Weights of a small GPT-style language model, trained from scratch on English Wikipedia.
Size: 13 layers, 8 heads of 32 (1 for keys and values), MLP 704 SwiGLU, vocabulary 13555, 15.9M parameters.
Architecture: no biases in attention or MLP, untied embeddings.
Training: 265M tokens, 4046 steps.
MLP neurons of a small language model. Each row is named by its layer, matrix (gate and up: input weights) and neuron, and shows model dimensions 128-191. Each number is 128 + 32 x the weight over its row's rms, rounded and kept within 0 to 255. A neuron's up and down rows have the sign that makes its largest values positive.
After each neuron's rows, "fires after" lists the tokens most often just before its 100 highest values on Wikipedia text that the model never trained on.

L3.gate1 [177 130 159 135 136 116 110 139 135 107 168 111 151 157 112  96 121 142  88 123 146  63 139 161 109  91  96 120 160 196 168 174 120 147  66 193 165 126 134 110 115 112 183 129 101  85 111 139 110 104  91 170 121 146 109  95  67  88 109 116  97 164 132 100]
L3.up1 [143 167 137 126  96 194 126 161 111 147 114 175  88 124 128 120 187 121 148 102 147  87 155 138  78 130 106 139 139 159 160 211 135 142 139 113 143 103 134 142  78 117 146  84  86 143 170 129 184 122 127 147  99 137 109 101 132 156 164 143  77 139 102 150]
fires after: "8", "9", "4", "3", "iss", "0"

L6.gate172 [140 151 111 178 147 144 183 164 134 119 133 146 174  91 113 126 130  79  86 122 129 121  97  90 161 153 102 190 186 118 100 184 116 156 181 130 105 113 120 127  73 135  95 143 165 116 123 195 133 157 119 142 120 119  92 156 110 104 136 190 117 101 131 153]
L6.up172 [181  93 108  80 114 160  79  68 146 140 171  64  80 130 147 160 172 163 113 150 124 145 109  65 115 122 152 103 165 118 109  99 208  75  71  86 158  71 118 208 114  85 143 162 153 112 111 161 152 156  99 136 131 144 108 117 169 160 131 162  94 152 189 103]
fires after: " ", "1", "a", " W", " K"

L7.gate471 [ 91  53 161 255 156 159 167  90 143 137 163 153 101 122 173 167 115 122 124 160 170 168 149 177 137 114 133 100 213 163  86 147  66 134 159 102 145 111 104  89 123 132 120 101 134 147 128 158 170 141 137 118 152 138 122 146  61 103 168 140 130 147 166 124]
L7.up471 [111 138 149 210 144 145 170 133 134 181 129 164 147 148 156 135 153 134 151 137 119  84 113 180 123  80 215  83 168 108 152 102 143  91 130  79  95 158  88 178 101 145 142 118 155 137 161 104 142 101 148 152 126 171  75 147 162 125 187 106  92 142 178 152]
fires after: " the", " The", "The"

L5.gate571 [141 165 135 152 149 158 147 113 152 118 106 145  98 155 158 165 100 133  85 160 103  79 121  57 153 173 114 126  83 216 110 114 183 100 127 116 212 111  91 119 123 153 134  80  29 150  91  91 143 180 109 134 151  59  69 129 173 150 114 128  49 144 114 166]
L5.up571 [108 157 135 120 143 133 147 137 130  78 119 126 141 173 196 166 160  94 137 182  80 138 157 118 131 145 124 118 124 141  72 161 162 105 134 143 155 116 154 135 131 138 105 159  94 129 143  96 138 139 130 101 110 102  95 110 124 171  67 119 109  85 109 168]
fires after: " |", ";", " pick", " mart"

L4.gate292 [ 91 139 116 145 127 147 126 104  93 164 135 174 183 160 142 164  91  88 119 192 113 170 115 102 155 123 122 106 144 116  91 129 116 108 132 167 102  80 162 143 140  72 119 134  72 120 147 190 150 158 141 152 142 143 158 141  97 139 150 102 141 158 146 121]
L4.up292 [ 77 107 177  66  89 120 151 140 129 120  80 125 167 101  76 106  59 155 159  94 105 118 147 113 104 131 126 107 140 175 181 117 111 154 136 116  95 141 129 169  94 121 109 109 148  74 143 110  93 119 160 155 157 189 103 110 146 151 119  85 128 145 201 111]
fires after: "9", "8", "3", "4", "5", "′"

L6.gate365 [ 84 136  98 168  95 143 164  57 169  99 119 120 144  98 119 170 164 100 147 156 153 146 129 146 121 174 136 122 148 149  79 137 152 123 167 141  99  91 126 122  76 114 110 124 121 162 117 114 188 153 135 124 107  67 147 109 105  87 162  76 119 130 115 180]
L6.up365 [107 113 111 132  92 100 160 123  63 134 157 131  78 145 105 117 146 126 117 157 177 129 100 170 164 187 170  97 187 147 140  55 138 114 196  93 135 169 168 173 137 134 138 143 189 109  89 103 147  95 168 129 138 128 171 177  96  97 161 149  45  68 154 129]
fires after: " the", " The", " a", "The"

L4.gate172 [ 29 116 154 110 171 139 168  99 136  81 185 102 154 130 127 135  85 166 143 136  96  93 142 120 102 141 122 111 128 139  85 101 155 117 163 128 106 138 134 121 170 154 158 138 215 129 124 104 151 123 116 135 154 150 103 120 116 135 143 121 139  93 128 141]
L4.up172 [111  89 131 161 108 140  79 176 128 131 158 118 146 145 100 121 128 143 102 123 154 142 150  93 117 126  93 146 203 127 113 124 107 115 125  97 107 119 141 133 129 168 147 110 205 184 156 144 110 101 145 120 165  82 141  63 100  97  88 105 120 119 123 118]
fires after: "0", "1", "2", "3", "\n"

L3.gate159 [109 163 177 126 155 178 118 113 141 112 137 127  98  96 128 145 156 191 147  99 105  67 146 154 132 124 151 187 205  81 136 193 154  56 139 144 125 139  80 144 125 156  87 168 114 129 115 159 141 124 130 107 140 141  93  87 131 131 131 171 157 145 120 112]
L3.up159 [142 116 145 149 105 209 123 116  92 117 120 130 144  84 187 181 156 168 150  63 145  70 110 118 136 155 166 185 163 139 121 118 138  92 110 168 170 119  68 123 182 168 103 135 174  99 153 134 137 142 138 142 140 152 114 169  97 108 107 130  98 148 116 101]
fires after: ".\n\n", " |\n\n", "\n\n"

L5.gate212 [108 164 114 108  97 131  91 133 203 108 107 164 146 125 148 121 120 114 142 144 171 172 174 136 151 167 105 138  95 108 180 137 160 112  72 117 158  88 116 119 103 125 137 145 102  52 130 108 176 134 108 103 112 102 160 111 159  51 140 122 164 156 128 160]
L5.up212 [100 130 125 116 122 204  90 148 108 130 144 136 136  23 102 122 138 144 109 169 135 138 145 111  87 104 142 132 166 161 126 117 207  98 164 131 169 120 128 153 142 103 109 184 141  91 155  88 145  89 129 116 151 197 161  90 153  92 117 157 175 142  79  69]
fires after: "–", "0", "2", "8", "5"

L9.gate68 [183 109 121 196  97 167 126 133  74 120 117 148 114  93 106 157 158 136 143  83 145 159  89 116  96 149 129 163 150  97 154 126 163 137 150 165 109  86 111  42 149 148  41 147  85 143 101  98 126 141  55 154 172  79 102 112 112 124 138  78 117 136 105  91]
L9.up68 [162 127 139 169 123 131 130  81 151 156  77 164 130 160 141 159 152 105 100  88  98 112  50 152 137  86 145 178 179 159 114 150 128 128 108 130  99 123  79 125 124  86 185 154 143 138 145 139 159 195 119 142 139 141  92 137 170 156 186 115  81 132 116  82]
fires after: " ", "1", " (", "8", "."

L5.gate227 [132 133 114  24 164 148 178  92 115 151 121 148 154 135 203  73  74 125  98 158 109 119 137  83  66 183 146 145 186 136 154 111 166 126 110 130 194 130  74 144 146 112 124  95 156 186 182 139 159  58 102  86 181 154 150 154 127 149 165 108 164 138 155 133]
L5.up227 [133  48  87 128 134  82 151 175 137 110 146 109  46 133  82 126  99 100 114 130 110 135 152 114 152 133 120 131  96 161  62 108 180 103 125 131 140  66 147 177 164 153 110 126 139 145 139  81 156 125 130 205 123 103  99  84 125 118 129 131 137 166 138  44]
fires after: " ", "3", "2", "1", "0", " ("

L3.gate428 [116 107 131 138 122 138 203 120 141 125 149  78 183  62 108 102  89 130 151  70 111 118 165 132 133 142 141 167 117 142 108 114 157 131 176 157 178 113 136 184 136 103 130 165 140 124 151 123 140 124 158  87 106 111 154 112 148 168  98 168 130 176 115  88]
L3.up428 [116 134 127  85 157 130 150 154  94 156 181 137 130 121 125 164 157 110 208  53 117 121  63 126 126 132  79 133 118 140 119  93 210 134  95 123 185 128 149 174 144  85  73  89 162  72  96 139  93 113  87  95  86 103 112 105  83 144 206 182 117 157 116  85]
fires after: " (", " \"", ".\n\n", " |\n"

L3.gate702 [159  87   1 142 133 121 105 140 157 155 135 143  51 149 123 118 112 131 168 168  89 147 162 109 163 117 117 147 161 128 220 203 101 100 137 114 164 163 136 145 133 164 184 147 132 114 123 165 115  48 125 161 117 149 147 135 127  98 128 147 139 122 145 129]
L3.up702 [139 151 123  97 136 115 134 131 135 196 105 164 108 174  85 107 121 127 149 158 145 118 122 144 155 113 132 169 101 116 166 174 121 116 149  94  96 149 208 196 155 152 167 192 100 130 111 106  80 158 153 160 111 106 171 143 114 160 105  99  98 157 165 124]
fires after: " |", " (", "|", " C", " B"

L3.gate143 [ 88 106 109 132 121 194  77 119 168 141 134 170 119 131 173 180 111  93 201  73  62 124  71 108 116 118 160 153 143 131  91 150 166 116 121 141 150 105 129 183 108 146  37 124 112  88 112 177 105 150  80 139 157 136  50 104  99  98 122 158 112  80 116 200]
L3.up143 [140 101 157 144 105 150  80 177 172  75 146 158 170 152 128 112 153 116 136 122 112 128 174  87 117 133 142  92  89  84 154 105 150  99 137 209  62 169 101 123 141 115 107 169  76  65 100  88 124  92 102 137 151 142 140 102 115  76 137 133 228 130 159 141]
fires after: "0", "7", "6", "1", "2", "5"

L5.gate111 [100 139 137 112 160 122 143  71 137 135 165 131 134  68 155  89  73 136 115 136  62 170 196 173 124 142 149 175 163 118  76  98 141 141 108 143 101 152 156 135 159 124 101 141 176 145  94 108  93 161 117 116 125 129  83  81 133 179 136  60 116 173 142 116]
L5.up111 [175 134  76 147 145 156 136 106 197 116  83 159 154 164 113 228 102 129 126 143  90 136  90 127 122 121 162 143  85 112 136  97 149 117 115 128  97  76 140 131 183 157 102 140 175 148 164 115 148  83 192 147 168 152 176 120  86 139 193 164  73 102 127 111]
fires after: " as", " was", " won", " is"

L3.gate656 [103 153 118  82 127 121 129 106  53 152  77 141 144  82 158 156 124 190 121 178 113  72  95 132 121 145 132 142 130 151  98 124 106 126 172 132 123 125 115 173  69 139 149 118 181 154 130 102 108 147 129 149 115 132 132  99  89  89  80 106 106 110 136 123]
L3.up656 [159  91 124 122 210 130 149 106 147 114 129 121 123 127 110 159 100 119 132  82  74  89 150 108 140 125 150 126  94 151 111 140  82 129 128 157 154 164 121 172 145  90  88 135 191 174 111  99 128 144 134  88 195 114 130 151 115 134 148  76 170 164  94 139]
fires after: "6", " However", "2", "7", " R", " however"

L4.gate298 [148  57 141 164  94 178  80 127 150 130 132 143 109 172 173 131 161 147 158 104 125 153 150 124 106  98 206 109 171 153  60 123 100  74  87  67 189  97 151 158 152 117 175 105 111  45 108 129 122 158 149 189 140 115 130 121 123 130 167 146 155 131 123 178]
L4.up298 [ 81 116  80 226 139 124 111 109 131 142 108 130 167 110 119 108 128 145 169 155  67 157 146 137  98 130 174 151 167 124  96  84 136 169  79 132 164  74 152 168 144 131 128 118  91  88 159 114 176 122 189 117 131 131 136 167 121  89 135 123 175 105 148  98]
fires after: " ", " |", "0", "1", " |\n"

L3.gate667 [147 112  90 156 145 126  99  79 152 125 127 187 144 110 122 205 183 174 159 126 148 106 155 178 178  98 125 187 151 147 127 101 110 151 178 108 122  89 156 135 185  97 126 119 162 122 101  86 145  98 118  88 161 114 145  78 107 120 168 144 199 137 192  98]
L3.up667 [133 144 134 191  97 149 107 126 125 134 178 142 133 104 100 160 131 119 173 118 127 120 114 112 131  86  83 127 132  84 141 121 138  70 150  83 107 118 141 119 108 176  96 126 126 119 119 149 131 124 170 120 114 138 185 167 153  45  54 129 197 119 174 130]
fires after: " \"", " (", " ", " '", "://"

L3.gate504 [125  89 149 156 155 124 163 159 155 162 121  80 130 121 138  97 118 120  70 123 141 115 212 122 123 104 115 147 124 112 178 103  96 142 141  99 116  35 133 134 105 139  78 122 171 137  64 173  95  99 101 129  87 159 124 125 144 104 121 208 150 128 127 125]
L3.up504 [160 105 100 179  83 157 133 153 180 161 102 162 115 116  87  76 167 122 101 129 169 129 135 149  85  56 136 199 127 125 119 126  86 138 113 100 156  80 129 140 118 190 102  95 164  79  86 160  92 102 165 154  62 180 154 127 113  81 109 149 137 143 146  94]
fires after: " (", " \"", " a", " un"

L4.gate582 [136 156 174 144 148 110 157 183  94 174  90 156 150 121 109  80  96 140 157  94 140 173 115 133 106 201 147 136  74 117 174 130 167 105  96 118 178 136  52 150  71 136  61 166 120 147 106 108 138 111 127 119 151 169 170 102 139 128  91  92 119  97 113 155]
L4.up582 [128 103 150 207 140 186  65 157 118 143 160 129 117 177  91 108 135 120 164  45 112 109 179 142 126 184  67 140 202 149 129 133 151 134 145 212 242 114 103 129 138 120 152 155 140 150  67 130 167 123 113 158 123 139 103 163 132 149 124 161 170 147 142  54]
fires after: ".\n\n", " |\n\n", "\n\n", " |\n"

L5.gate306 [132 155 214 149 103 123 103 133 128 151 165 155 119 130  70 115 103 112 149 131 126  93 101 157  97 110 176 146 126  99 152 157  84 110  80 148  98 147  96 168  66  85 175 194 127 135 123 141 113 106 128  41 107 133 114 199 165 172 128  85 109  88 106 154]
L5.up306 [137 133 122 142 116 133 154 165  84 151 216 184 123 185 151  70 127 131 127  31  78  53  63 113 164 166 165 152 163 133 137 105  98 149 110 115  96 136 121 108 122  73 112  65 123 137 105 142 181 120 133 129 150 161 186 181 100 153 159 147  84 121 147 177]
fires after: ".\n\n", " |\n\n", "\n\n"

L4.gate394 [133 152 170 186  95 163  75 164 100 112 136 119 184 126 104 149 174 135 107 129 105 110 180 134  99 145  37 103 137 154 151 147 138 173  83 184  84 174 149 100 159 131 109 103 150 106 195 103 141 142 161  66 198  95 143 110 180  95 175 150 103 137 111 124]
L4.up394 [159 131  98  97 168 102 119  83 122 183  81 143 140 158  84 128 149 129 131 111 131 131  30 159 145 154 153  55  93 172 117  75 106  92 109  77 108 135 120  75 156 178 165 139 139 171 103 132 136 124 112 121 124 117 103  86 142 121 104 127 134 108  98 103]
fires after: "0", "9", "1", "2", "8", ":"

L3.gate490 [133 168 114 141 118 126 133  92 201 124 120 178 120  86  87 142 113  84 139 103 105 152 169 142  94 117  86 125 127 138 119 171 127  82 147 131 121 180 113 139 114 134 131 109  93 152 121 169 157 172 146 151 102 139 105  76 140 149 142 120 158 158 134  93]
L3.up490 [104 136  76 167 113 145 133  89 139 130  96 115  73 163 150  60  96  77 163 109 121 129 147 126 115 134  80 187  97 137 137 133 108  76 134 137 128 130 100 150 131 133 142 157 164 181 127 148  59 130 166 132 116 133 158 102 114 114 117  98 162 121  90  86]
fires after: " (", "|", " \"", " N", " B", " Al"

L9.gate390 [102 132 167 154 168 123  91 108 159 175 158 111  89 107 133 150 158 201 121 134  71 134 117 133 131  89 111 113 147 144 197  85 149 166 161 150 162 208 174 141 100 159 186  75 126  94 185 183 134  90  69 134 161 151 125 164 112  90  71 105 155 126  67 126]
L9.up390 [ 71  96 162 174 115 162 118 185 158 125 147 185 171 136 186 138 101 160 138 146 140 117 108 103 165  97 123 149  89 143  68 155 112 118 147 122 125 163 152 177 123 164 168 147  71 115 100 156 122 122 108 146 137 105 106  90  96 145 101 122 192  70 104 144]
fires after: ",", "9", " ", "1", "3", "′"

L5.gate580 [140 132  92 118 118  53 168 141 154 185 150 166 105  78 124 107 143 139 140 185  87 124  86 152 192 156 132 120 152 130 138 152 129  90 124 109 104 113 184 169  80 118 135 171 108 114 157 146  59 164 134 139 126  45 122 190 132 155 118 125  77 128 107  72]
L5.up580 [173  74 167 130 111 103 126 153 116 120 175 157 119 160 157 140 149 139 147 145 125 157 125 122 160 135 143  83 117  52 158 157 105 129 117  97 124 123 180 109  88 151 121 140 151 165 137 192  78 174 146 175 114  80 112 177 156 130 143 115  70 145 117 109]
fires after: " |", "9", "1", "′", "8", ","

L5.gate69 [158 130 156 125 160 143 138 142 153 136 107 110 129 126 154 159 165 162 169  81 114  68 156 144 105  89 104 107  87 130 148 111 108 112 113 153 110 108 161 109 137  98 103  99 131 161 120 118  81 134 150 164 177 133 160 139  89 116 163 119 162 156 106 154]
L5.up69 [123 130  99  88 200 102 119 125 172 121 107 132  63 127 139 169 157 100  93 164 103 122 150 100 125 103 192 104 131 158 136 127 173 105 128 168 118  96 184 119 151 118 128 132 143 179  97 145 129  96 111 131  92 165 101 130  90 170 115  73 101 165 108  44]
fires after: ".", " as", " \"", " (", " past"

L3.gate637 [105 207 100 162 134 108 131 104 153 149 164 109  88 137 101 149 145 138 141 159  96 142 123 128 131  98 105 123 154  92 128  80 109  86 128 125 116 153 129 169 137 119  95  97 155 154 203 137 160 122 148  71 132 143 162 142 136 139 133 109 183  97  92 125]
L3.up637 [116 149 130 158  96 134 116 215  98 131 120  85 138 135  90 158 135  91 170 122 148  89  60 158 108 132  52 108 157  95  87 108 137 101 135 161 123  78 137  92 137 131 158 121 122 130 106 116 174  86 131 156 172 140 122 138 137 141 139 150 162 122  89 119]
fires after: ".", " |", "|", "=="

L3.gate167 [131 132 202 148 101 133 155 182 162 169  56 100  92 103 141 156 110 119 172  55 144 106 142  88 129 100 146 152 139 108 120 103 125 120 127 107 114 129 125 116 174 186 125 103 155 159  82 173 152  77 191 179 118 156 182 162 141 126 123 143 176  73  88 179]
L3.up167 [113 107 164 135 106 100 144 185  90 128  42 162 107 109 110  86 136 130 167 117 169 117 157 122 145 136 156 153 134 170 155 126 136  95 131 112 123 118 145  59 198 147  98  68 186 163  66 128 160 120 141 157 201 146 221 157 137 143  92 113 132 100 117 134]
fires after: " \"", ".", " '", "s"

L3.gate696 [108 117 174 122 120 128 143  88  99 161  98 166 157 101  66 101 131 117 166  40 141 158 148 140 101 107 125 131 120  75 132  94  84 128 150 138 126  82 101 104 162 136  82 145 122 197 122  96 130 132 159  80 108 160  92 135  81 165 136 149 146 138 116 131]
L3.up696 [ 89 109  54 150 149  94 122 140 101 132 138  87  90 145 135 110 112 121 163 119  74 142 124 145 137 123  90  95 122 198 130  57 151 145 138 120  91 175 124 173 161 104  70  75 154 124 162  95 169 123 135 115 100 122 145  99 128 171 151  82  92 178 161  93]
fires after: " (", " \""

L3.gate555 [134 153  63 169 160 163  91 116 143 143 133 153 132 115 112 136 156 108 109 176 193  91 147 205  76 139 144 144 158  89 150 122 164 116  86 103 121  61 115  99 119 110 103 135  96 169 184 129 157  97  78 117 133 105 138  97 101 115  93  91 185 154 121 110]
L3.up555 [105 179 134 117 186 160 134  76 160 123 113 142 167 168 120 187 158 148 103 131 160  93 121 111  88 126 129 124 148 151 126 147 168  92 169 116 127  75 117 169 162 119 135  74 113 150 117 134 159 112 114 148 128 124 141  54  72 155 140 106 147 198  61 101]
fires after: "9", "0", "″E", "″W", "8"

L4.gate142 [143  85 130 194  77 142 143 125 129 124  99 116  68  80 100 177 107 130  89 122 104 105  80 124 115 161 152 119 172  99 128  97  74 117 107 123 105 162 118 116 156  97 129 118 191 161 164 102 135 150 164  80  76 104  83 134  89 126 150 110 132  96 127  44]
L4.up142 [174 103 110 144  74 101 106 170 127 118 123 139 149  87  96 156  98 125 177 145 142  74 102 124  99 121 131 159  97 131  91 151 130 117 146 207  85 114 127 132 133 124 131  91 151 124 103 121 149 156 129 103  85  99 114 136 138 139 143 127 129  91 102  99]
fires after: " |", "|", " Ministry", "R"

L9.gate649 [112 129 134 143 133 135  98  46 172 141 135 104 151 191 119 162 121 102 134 139  98  91 145 188 138 115 159 141 159 106 131 128 138 128 101  96 127 137 129 109  88 128 167 126 121 151 112 147 120 151  99 107 153  76 117 136  40 195 155 146 156 154 103 171]
L9.up649 [192 176 132 115 169 121 152  80 113 145 104  96 142 162 158 126 162 120 131 155  99 129 124  94 122 128 151 125 155 109 173 116 180 198 123 110 127 144 121 110 130 114 162 122 141 205 116 124  93 132  99 171 165 146 175 108 105 110 150 131 133 138 191 147]
fires after: "0", "9"

L6.gate637 [123  88 159 174 103 146 100 111 148 154 137  99 163 212 157 142 132 127 150 103 174 140 136  91 166 112 152 126 127  91 128 146  92 138 108 182 106 116 122 125 116 134 129 185  77 141 164 178 148 123 105 141 156  64 137 118 148 105 115  72 105 115 113 132]
L6.up637 [153 158 154 117 153 160  76 159 119 105 156 192  56 140 143 167 189 184 145 104  77  91 151 127 150 131 137  79  91 165 159 142 137  65 120 129 173 124 113  88  43 116 124  61 130 139  85  89 163 169 111  76  96 150  93 109 123 173 173 163 105 184 165 124]
fires after: " G", " De", " H", " J", "1"

L9.gate692 [114  87 129 152 175 112  58 102 178  95 166 158  81 136 122 173  96 157 175  93 127 109 164 138 145 155 150 103  82 124 163 132  65 101 164 104 180 192 129 116 102  38 153 174 128  73 118 141 129 135 148 117 161  80  97 132 184  73 109 157 121 141 105 120]
L9.up692 [123 141 157 138 133 134 104 115 117 128 144  81 112 131 155 158  73 100 113  84 122  90 104  94 106 109 173 109 191 194 179 138 164 142 170 114 140 100 158 143 168 153 106 149  96 119 127 123 154 150 109 103 180 131  46 131  84  76 108 114 130  83 129 150]
fires after: " |", " (", " in", "1", " ", "8"

L3.gate12 [ 95 139 227 131  95 147 119 130  84 134  84 142 102 116 117 132 109 148 171 127 148 203  83 186 129 166 137 109 106 165 144 139 122 157  88 100 131 113 121 129 158  99 139 162 116  99  75 125 133  89 177 124 128 149 112 140 129 119  86 183 134 103 142 136]
L3.up12 [113 139 189 174 115 188  66 115 192 116 110 150 130  40 123 106 114 142  90 181 117 179 105 133 115 148 137 130 194  77 171 149 135  96 114 122 114 131 106 162 180 108 142 188 104 107 146 135 163 128 141 107 170 150  55 145 131  51 153 181 109  97 151 105]
fires after: "\n", " |\n", "\n\n", "===\n\n", "==\n\n"

L3.gate393 [108 113 135 176 106 115 195  86 156 208 168 134 148 144 109 154 131 128 128 145 105  93 163 131 104  80 119 138  78 153 134 127  90 140 109 152 145 142  62 188 126 107  98 136 166 166 102 118 128 137 152 157 121 104 181  73 190 170 166 119 137 186 150 105]
L3.up393 [146  96 121 109 128 171 177  87  95 166 140  95 102  78  87 150 148 164 176 173 100 160 136  90 118  99 121 132  70 107 141 120 160 120 135 150 102  84 142 150 153 132 121 137 141 119 114  44 105 178 123 165 100 123  85  87 190 150 156 150 182 146 154  87]
fires after: " (", " \"", "-", " '", " re"

L9.gate582 [129 142 141 167 156 175 132 141 124  56 131 150 146 146 146 148 180  88 100 181 158 174 127 126 101 120 111 135 171 141 185 206 141  76  88 143  72 164 134 138 178 116 103 159 122 143  87 130 163 116 161 163 141 124 130  94 139 114 151 127 102 141 144 131]
L9.up582 [144 148  97 149 161 113 161 121 136 136 111 139 147 127 116  91 144 167  77  67 149 116 147 148 177 166 165 159 155  70  94 115 145 225 124 149  99 110  89 126 150  69  71 126  84 126 108 116  91 115 148 127 101 157 114 131 136  77 194 154 114 149 169 109]
fires after: "1", "0", "2", "9", "°N"

L6.gate638 [ 96 159 142 149 118  99 127 118 126 137  65  84 178 128 145 141 134 144 133 154 185  77 100  89  92 142 123 110 132 173 149  86  70 127 195 115 114  76  58 152 112 115 160  61 121 137 116 106 167 108 130 146 193 132 141 152 101 112 102 124 112 173 147 140]
L6.up638 [101 117 135 189 185 102 162 121 151 116 144 129 130 147 163 121 113 138 121 132 119  50 118 129 150 128 159 159 142 113 168  99  90 143 178  91 168  78 101 156 120 139 154  75 147 125 126  61 120 125 105  95 197 125 142 127  79  92 130 112  81 171 114 166]
fires after: " the", "Th", "The", " The", " in"

L4.gate162 [142 133 155 212 116 107 104 125  78 140 131 190 118 216 154 114 115 147 205 139 126  86 177  66 153 104 104 127 154 123 149 123 108 156 126 121 134 163 127 120 134 144 132 101 120 160 107 156 110 124  70  99 198 138  59 118 161  70 138 135  99  92 129 125]
L4.up162 [147 138 134 134 177 156  72  74 124 196 126 117 181 102 188 198 132 170 172 122 150 128 186 125  96 177 112 119 181 145 138 115 167 167 164 170 108 118 127 158 115 124  95 144  77  90 163 199 104 199 109 101 106 129 143 102 130 120 107 158 147 101 194 104]
fires after: "8", "1", "7", "2", "5", " |"

L3.gate221 [109 126 154  73 130 111  96 100  88 142 166  91 166 102 112  96 106 108 123 193 100  84  58 130 149 141 123 125 100 125 144 108 117  84 188 144 124  95  78  99  96 137 140 118 127 134 108 163 150 116 116 128 126 125  48 155 147 182  89 103 128 103 135  95]
L3.up221 [ 86 118 137 163 158 129 191 166 130 150 126 188 154 132 102 138 126  95 112 111  93 113 110 150  98  96 154 110  68 161 170 160 122 130 150 185 126 144 128 127 122  96 129  90 152 128 140 114  99  90 114 197 151 102 115 147 111 105 159  40  92 140 126  77]
fires after: "7", "9", "1", "4", "6", "8"

L6.gate574 [ 79 122 150 114 166 110 141 112 139 173 164 108 119  69  96  94 144 101 130 113 152 148 134  97 140 135 160  82 171 163 144 126 160 146  91 189 112 190 105  89 108 159 162 117 170 136 150 178 117 123 143  99 124 144  72 161  72 118  94 117 135 110 143 188]
L6.up574 [ 71 111  96 140 136 137 142 170 105 145 158 113  82  74  95 113 163 159 145 115 159 163  85 120 112 128 162  72 150 166  98  81 184 130 159  86 128 115 114 128 120 125  94 138 154 143 168 165 164 103 180 135 133 154 160 145 148  77  84 185 157 134 119 144]
fires after: " the", "1", " The", "The"

L9.gate204 [107 166  88 139 107 117 144  96 119 113 142 148 149 122 174  82 140 172  96 134  61 138 159 137 178 123 124  90 164 153 155 146  17 120 179  93 143 134 115 149 153 153 146 128  81 104  96 111 106 128 151 176 155  80 167 146 101 132 144 119 152 160 127 196]
L9.up204 [105 134  76 156 171 100  91 139 107 119 105 163 132 164 174 150 118 208  96 115  64 124  68 140 169 161 109 149 147 166 142 128  99  97 135 150 156 130 113  82 177 143 159 125 141  72 112 147 174  79 143 101  96 169 111 163 112 122 222 167  95 123 110 114]
fires after: ":", ",", "′", " was", " is"

L5.gate560 [126  74 189 116 107  84 137 151 133 160 148 120  77 151 145 132 140  86 156  82 135 120 148 108 133 169 168 110  42 136 103 119 144 171 130 113 144 159 122 140 171 117 115 165 153 147 140 101 138 108 163 129 106  97 138 130 152 109 153 120 158 108  82 109]
L5.up560 [116 115 132 112  86 111  60 108 130 125 200 104 160 134 147 145 120  87 137 141 102 110 116 147 181 108 128 119 141 171 153 145 133 114 154  86 107 128 167 173 146 130 120 182  62 112 119 164 110 119 126 116 107 115 110  46 124  87 169  88 117  70 172 107]
fires after: "1", " was", " ("

L3.gate80 [105 135  92 114 170 137 131 127 147 110  82 111 173 196 122 168 164 128 125 160 163 197 162 192  85 114  74 105 164 164 116 193 118  90 153 126 153 149 122 101 136 133 108 160 143 135 126 100  96 137 128 147 116  86  81 123  84  63  75 172 131 110 158 111]
L3.up80 [122  73  86  89 146  50  99 177 110 179 135 156 156 174 123 120 210 165 154 166 167  88 155 180 116 118  91 108 134  95 118 161 125 119 182 114 138 137 164 119 136 122 128 160 155 104 174  92  87 158 171 107  95  76 161 105 132 104 146 170 140  84 141 161]
fires after: " the", "2"

L3.gate563 [140 115  67 136 134 160 106  71 131 147 140 112  90 152 119 100 124 123 119 137 183 140 117 104 157 159 140 117  89 155  62  79 145 126 111  61 171 109 102 117 185  95 107  55  73 135 131 146 105 147 144 144 159 159 173 101 130 128  81 168 113 105 106 186]
L3.up563 [154 174 139 131 110 149 161 170 151  87 113 155  99 125 153 160  95 126  98 106 113 112 127 127 150 120 137 126 150 128 182 163  93 169 102 185 115 108 172  98 123 160 137 141 179 140 113 127 107 162  87 135 103 161 137 158  90 181 110 114 145 124  98 103]
fires after: " |", "0"